MLP neurons of a small language model. Each row is named by its layer, matrix (down: output weights) and neuron, and shows model dimensions 128-191. Each number is 128 + 24 x the weight over its row's rms, rounded and kept within 0 to 255. A neuron's up and down rows have the sign that makes its largest values positive.
Before each neuron's rows, "fires before" lists the tokens most often just after its 100 highest values on Wikipedia text that the model never trained on. A number after a token or word is its count.

fires before: "\n" 63, "        " 9
L5.down227 [ 92  88 141  92 138 136 128  99 170 146 127 103 110 145 133 133 156 132 104  76 138 119 143 143 156 126 110 131 142 129 127 140 107 134 147 106 147 102 164 105 110 156 150 131 133 115 120 108  87 148 143 191 117 116 166  96 126 105 128 120 153 121 138 134]

fires before: "-" 37, "1" 20, "0" 18, "\n" 9, "2" 5, "|" 4
L5.down295 [116 147  80 163 111 143 166  87 116  80 145 136 125 141  96 121  87 117 160  88 124  86 196 132  86  97 110 164 103 134 138 101 145 141 119 147 122 117 101 152 111 123 119 102 168 115 157 146 100 128 131 140 130 149 145 131 151 135 122 111 134 136  96 141]

fires before: "8" 22, "9" 22, "2" 15, "1" 14, "7" 7, "." 4
L5.down170 [131 166 116 124 154 129 144 126 154  64 134 127 118 127  75 120 134 134 149 164 156 102 125 147 127 105 127 121 138 125 166 122 124 141 141  93  97 115 136 163 150 140 109 159 111 105  97 174 153  94 100 161 147 146 109 123 138 123 128 151  96 153 138 111]

fires before: "\n" 100
L5.down356 [ 97 103 161 123 135 132 131 155 104 114 124 141 107 116 169 120 124 128 149 147 140 102 135 132 155  93 146 128 138 120 180 145 163  74 141 133 134 159 112  97  39 109 156 103 165 127 129 165 102 126 135 132 111 102 125 149 172 122 111 120 148  87 136 100]

fires before: "8" 38, "9" 14, "7" 11, "5" 4
L4.down305 [163 131 136 127 148 151 114 181 101 144 117 110 123 175 121 121 153 156 133 171  85 125 158 126 175 122 148 115 105 162 147  85 122 120 120  63 130 107 153 135 130 110 138 165 147 154 135 126 156 105 130 139 145 123 113 126 122 168 125 142 133 138  94 116]

fires before: "\n" 55, "6" 25, "5" 11
L5.down35 [122 114 165 127 113 162 174 137 129 120 127 154 106 113 127 131 135  84 116 130 161 111 117 112 103 139 125 105 167 123 116  93 147 136 121  80 107 141 142 150 136 136  85 132 144 109 137  91 138 134 120 142 147 105 126 136 142  99 122 140 120 115 103 143]

fires before: "-" 92
L5.down197 [128 131 126 131 176 143 113 137 116 135 166 159  91 152 146  98 175 165 118 102 134 150 126 140 170  81 119 126 145 118 140 176 149 113 121 128  93 100 146 128 142 123 134 160 130 123 133 134 132 145 145 154 128 122 117 110 138 111 141  97 122 150  81  75]

fires before: " |" 36, " -" 28, "2" 6, "5" 6, "1" 4
L4.down33 [122 129 151 139 114 131 117 125 131  72 155 161 132 107 129 100 131 146  96 164 127 154 128 119 151 129 153 177 141  97 119 104 127 132 152 150 150 144 124 152 113 120 146  88 145 146 125  67 126 109 145 181 142 125 133 156 123  76 131 139  79 148  87 151]

fires before: " |" 28, "\n" 23, "2" 6
L5.down203 [122  96 133 124 149 158 163 135 128 101  93 108 146 159 117 149 137 148 133 157 119 120  63 145 140 143 135 111 151 105 150 123 119 127 189 121 110 125 114 144 140 161 113 122 122 135 161 177 139 119 119 145 107  97 106 134 144 122 166 126 126 157 102 131]

fires before: "0" 21, "3" 20, "1" 17, "2" 13, "5" 12, "4" 9
L4.down447 [126 138 133 127 100 116 141 158 145  90 140 143 113 137 161 121 142  85 154 158 137 140 148 122 130  85 127 132 140 107 108  86 157 148 132 154 126 123 122 136  91 127 123 134 101 133 121 101 153 126 135 113 158 121 112 131 162  84 132 110 110 124 176 169]

fires before: " " 22, " |" 17, ")" 15, "." 5, " /" 4
L4.down166 [158  98 154 121 148 132 146 120 105 156 134 109 138 130 117 106 127 100 105 111 114 139 169  72 191 116 139 149 118 120 107 122 158 134 120 152  77 144 133 114 109 110  75 178 141 144 122 126 149 130  95 152  85 124  85 106 137 102 156 114 132 131 100 147]

fires before: " York" 18, "7" 13, "6" 13, " Jersey" 6, " |" 6, " Zealand" 4
L5.down278 [134 169 144 107 122 121 141  89  85 139 127 113 142 170  97  86  73 145 145 118  74 154 134 104 116 157 119 142 134 111 110 136 111 152 131 144 143 115 129 142 170 137 104 134 105 109 150 134 129 166 121  87 131 129  74 128 110  97 124 128 122 164 142 119]

fires before: "7" 52, "6" 25, "8" 19
L4.down382 [117 157 128  62  73 178 177 130 107 155 153 104 135 152  85 177 131 114 149 107 143 123 169 111 103  97 125 122 128 149 144 131 163 140 118 133  82 129  89 103 125 134 158 142 139 134  92 115 117 108 108 101 123 127  88 167 152 132 116 140  91 138 137 152]

fires before: "2" 17, "7" 17, "1" 13, "3" 8
L4.down155 [132  91 113  73 123 143 146 151 147 180 103  82 127 121 130 110 147 137 138 123 142 113 153 151 105 107 120 175 161 138 134 149  97 128 113  85 143 119 106 126 118 110 160 146 130 137 165 177 177 107 123  99 137 121 131 147 160  75 115 113 134 125 120 159]

fires before: "4" 22, "2" 18, "3" 11, " /" 10
L4.down388 [125 133 136 165 108 168 124 138 173 127 127 146 116 161 110 109 104 134 155 164 140 108 108 172 114 111 166 130  90 125 146 132  95 142 148  93 120  71 112 150 116 146 113 127 109 130 126 136 122 136 127 172 145 119 117 139 144 118 143 125 104 122 152 152]

fires before: "\n" 62, " " 25, " New" 6
L5.down368 [114 143 121 114 124 159 133  75 117 135 125 133 130 124 146 144 118 152 121 118 152 127 134 158 163 127 179 135 124 153 147 129 106 150 152 141 158 142 149 146 123 108 119 128 100 143 113 102  79 147 115 150 140 120 115 190 120 110 159 140 135 125 113 130]

fires before: "9" 31, "8" 13, "7" 11, "5" 10, "4" 9
L5.down157 [141 115 121 117 138 158 132  70 115  98 149 146 106 121 116 130 176 159 135 144 151 138 107 162 140 134 195 144 131  74  86 104 158 112  98  86 111 112 127  74 147 178 140 106 110 140 137 111 145  95 112 120 129  97 139 162 105 164 152 116 125 104 135 124]

fires before: "\n" 35, "-" 10, " " 6, "id" 5
L5.down434 [144 112 133 146 136 159 114 116 131   6 129 136 103 147 148 107 135 119  64 116 180 137 106 107 144 130 124 113 164 122 144 103 105 143 115 166 106  98 111 141 155 149 136 145 110 132 137 124 160 138 144 154 164 117 143 135 123 150 117 130 108 148  85 130]

fires before: "8" 19, " the" 14, "7" 10, "s" 7, "t" 7
L4.down88 [145 155 152  79 216 142 116 122 148 161 121 154 117 143 170 127 131 166 103 137 140 142 156 120 122 132 104 117 140 130 151 133 113  95 107 131 173 133 113 153 138 114  87 114  94 128 114 115 128 132 108 145 101 155 154 141 150 149 150 115 150 153 139 160]

fires before: "8" 34, "7" 30, "6" 10, "." 4
L4.down393 [161 141 113  99 130 149 194 142 141 137 146 115 132 123  79  93  59 179  91  99 121  92 176 159  71 186 115 110 135 132 160 145 115 135 127 126 138 130 179 129 149 110 140 141 107 117 125 123 127 144 102 145 145 143 103  82 129 140 119 108  72 148 159 140]

fires before: "\n" 35, "," 25, "." 13, " he" 4
L5.down128 [ 83  90 115 123 139 134 129 148 107 147 134  77 193 148 124 141  86 132 131 140 136 122 126 146 130 133  97 149  70 104 157 164 137 122 173 118 167 138 142 134 172 127 106 129 107 103 157 146 107 103 164 122 130 152 136 125 137  98 123 135 112 130 120 163]

fires before: "\n" 28, "-" 19, "2" 6, "4" 6, " |" 5, "(" 5
L5.down465 [147 139 125 122 113 127 110 137 126 131 121 142 140 106 146 120 156 132 142 107 146 105 127  90 109 142 168 148 102 111 146 118 183 131 159 121 112  95 110 115 105 144 183 132 164 145 157 118 133 115  95 143 151 129 154 188 131 117 149 136 114 114 116 111]

fires before: "8" 36, "7" 24, "9" 11, "." 7, "6" 6, " after" 4
L5.down272 [142 158 139 132 155 189 139  75  61 104 116 159 108 104 135 123 140 112 143 131 116 157 156 146 108 113 137 116 155 135 153 166 111 115 136 127 159 153 106 102 153 141 115 111  99 166 143 132  76 127 137 141 110 108 164 146 123 174 108 125 160 152 125 170]

fires before: "ig" 19, "7" 8, "ain" 7, "ade" 6, "8" 6, "aining" 5
L5.down177 [114 137 140 108 140 133 110 105 157  95 153 101 129 110 114 162  85 128 102 166 123  83 152 138 156  46 129 141 111 112 104 138 120 113 112 128 116 135 119 123 115 104 184 102 156  99 154  85 103 161 131 147 145  90 123 107 126 129 155 105 107 146 133 153]

fires before: " |" 31, ";" 25, "." 17, ")" 7, "+" 5, "4" 4
L4.down290 [104 110 149 125 140 147 174 182 114 155 180 169 118  99 107 124  60 152 121 157 120 135 146  93 142 159 106 122 121 132 134 141  71 115 109 140 113 138 136  78 100 135 127 159 121 116 104 105 182 119 135 119 136 143 111 161 167 143 126 112 131 139 114  92]

fires before: "6" 29, "5" 14, "7" 4, "4" 4, "a" 4
L5.down193 [ 94 136 143 116 144 126 139 111 115 123 143 145 129 157 167 104 147 127 119 117 122 187  83 114 108 156 132 100 183  73 133 107 133 137 106 143 133 133 144 113 137 124 184 143 180 102 142 162 113 132 169 121  76 104 105 102 151 132 149 137 172 120 132 136]

fires before: " |" 47, "0" 16, "1" 8, "2" 7, "5" 5, " -" 5
L4.down269 [162 158 148  76 132 152 130  86 146 151  94 154 135 108 153 133  95 121 140  79 150 105 123 105 144 108 112 119  84 126 126 155 139 102 131 146 118 127 118 118  95 147 134 107 124 164 120 126 115 114 131 113 142 172 161 141 117 154 100 115 141 136 116  80]

fires before: " |" 38, "\n" 32, " " 6, "z" 5
L4.down200 [151 129 143  97  94 144  67 108 145 159 141 101 133 135 102 111 119 121 126 159 166 190 133 114 141 142  95 162 128 147  88 132 132 153 111 192 125 144 100  86 117 135 118 138 134 137 124 142  98 151 166 118 102 158  94 142 119 125 150 135 155 133 119 140]

fires before: ":" 34, " (" 20, ")" 11, "\n" 5, " zone" 4, " |" 4
L4.down266 [157 123 106 155 131 116 104 105 154 105 135 152 111 144 148 133 111 125 131 128  90 126 102 145  99 107 130 164 131 163  94  91  89 156  96  96 139 106 144 137  91 127 103 142 108 146 134  98 116  94 125 123 136 158  98 186 108  99 105 114 118 106 120 136]

fires before: " (" 29, "ich" 25, " M" 13, "," 6, " |" 4
L4.down56 [162 165 123 110 101 135 144 136 156 140 123 135 165 129 138 151 147 141 153  87 136  98  80 157 128 150 135 103 133 163  91 111 113 154 169 115 133 131 120 129 121 134 151 150  99 131 127 113 125 117 101 115  96 115  96 117 172 118 144 134 126 112 143 120]

fires before: ":" 33, " /" 15, " |" 12, "5" 6
L4.down165 [138 142 118 126 135  96 161 116 113 152 126 166  90 136 111 140 148 143 117 137 111 137 116 139 140 166 153  98 152 111  95 137 143 150  64 119 147 148 101 152  96 154  94 124 144 120 187  87 120 140 115  97 139 115 137 102 165 119 112  99  97 133 106 143]

fires before: "5" 27, "4" 17, "6" 17, "3" 7, " Actor" 4, "7" 4
L4.down426 [130 118 113 104 103 133 153  80 118 153 159 114 115 121 136 125 134 131  94 127 155 111  90 165 118 142 137 132  99 186 137 122 106 155  98 146 112 122 114 123  73 119 117 124 132 141 145 136 171 143 124 142 119 120 106 153 101  82  84 149  79 114 129 102]

fires before: "4" 62, "5" 22, "3" 9
L5.down3 [146 114 142 140 120 137 124 114 138 119  99 140 112 107 127 130  76  99 135  81 130 112 134 171 105 133 142 159 104 116 108 106 163 139 150 114 118  92  78 153 108 176 111 153 128  98 122 143 168  77 134 153 158 144 176 150 116 136 127 123 155  80 118 121]

fires before: "4" 24, "0" 18, "3" 18, "5" 16, "2" 15, "1" 7
L4.down390 [167 120  97 109 125  90  75 136 138 166 120 149  96 123 124 135 118 100 157  96 150 105 116 153 133 118 185 113 111 112 141 122 108 163 117 136 139 108 127 149 111 124  92 154 124 130 197 158 149 149 140 124 107 110  80 141 157  87 125 164 139 123 135 145]

fires before: "\n" 77, "|" 14
L5.down248 [144 125 145 124 105 135  94 111  98  54  99 167 150 128 180 117 136 149 130 149 116 118 125 142 137 125 135 116 131 118 139 136 144 109 148 122 105 159 101 124 102 159 110 123 154 170 161 107 105 149 116 153 159 123 139 162 134 115 122  78 142 133 152 153]

fires before: "6" 33, "5" 16, "7" 14, "8" 10
L5.down169 [131 121  97  89 121 130 156 106 108 139  79 132 139 120 115 151 171 112 140 144 124 181 137 110 126 110 143 116 134 110 127 125 126 175 139 140  89 139 165 108 123 155 136 133 152 159 127 106 136 105 107 132 109 144 114 161 151 141 135  98 120 135 122 115]

fires before: " |" 69, " (" 15
L5.down477 [141 124 140 103  64 149  90 111 111 176 110 117 145 104 130  98 143 110 131 171  71 164 117 138 132 168 129 168 180 142 103 128 132 151 120  99  89 107 103 107 139 139 126 156 126 137 144 155 101  91 154 111 141 120 113 134 138  88 126 115 145 148 105 155]

fires before: "7" 41, "8" 23, "1" 14, "6" 7
L4.down286 [148 142  95 114  91 142 140 175 136 130 146  96 107 127 115 122 136 131 123 139  76 108  83 146 105  93 136 148 130 121 115 139 121 126 133 140  94 110 126  94 139 161 135 126 124 153 187 182 134 147 115 108 130 130 107 133 104 143 125 102 132 144 117 160]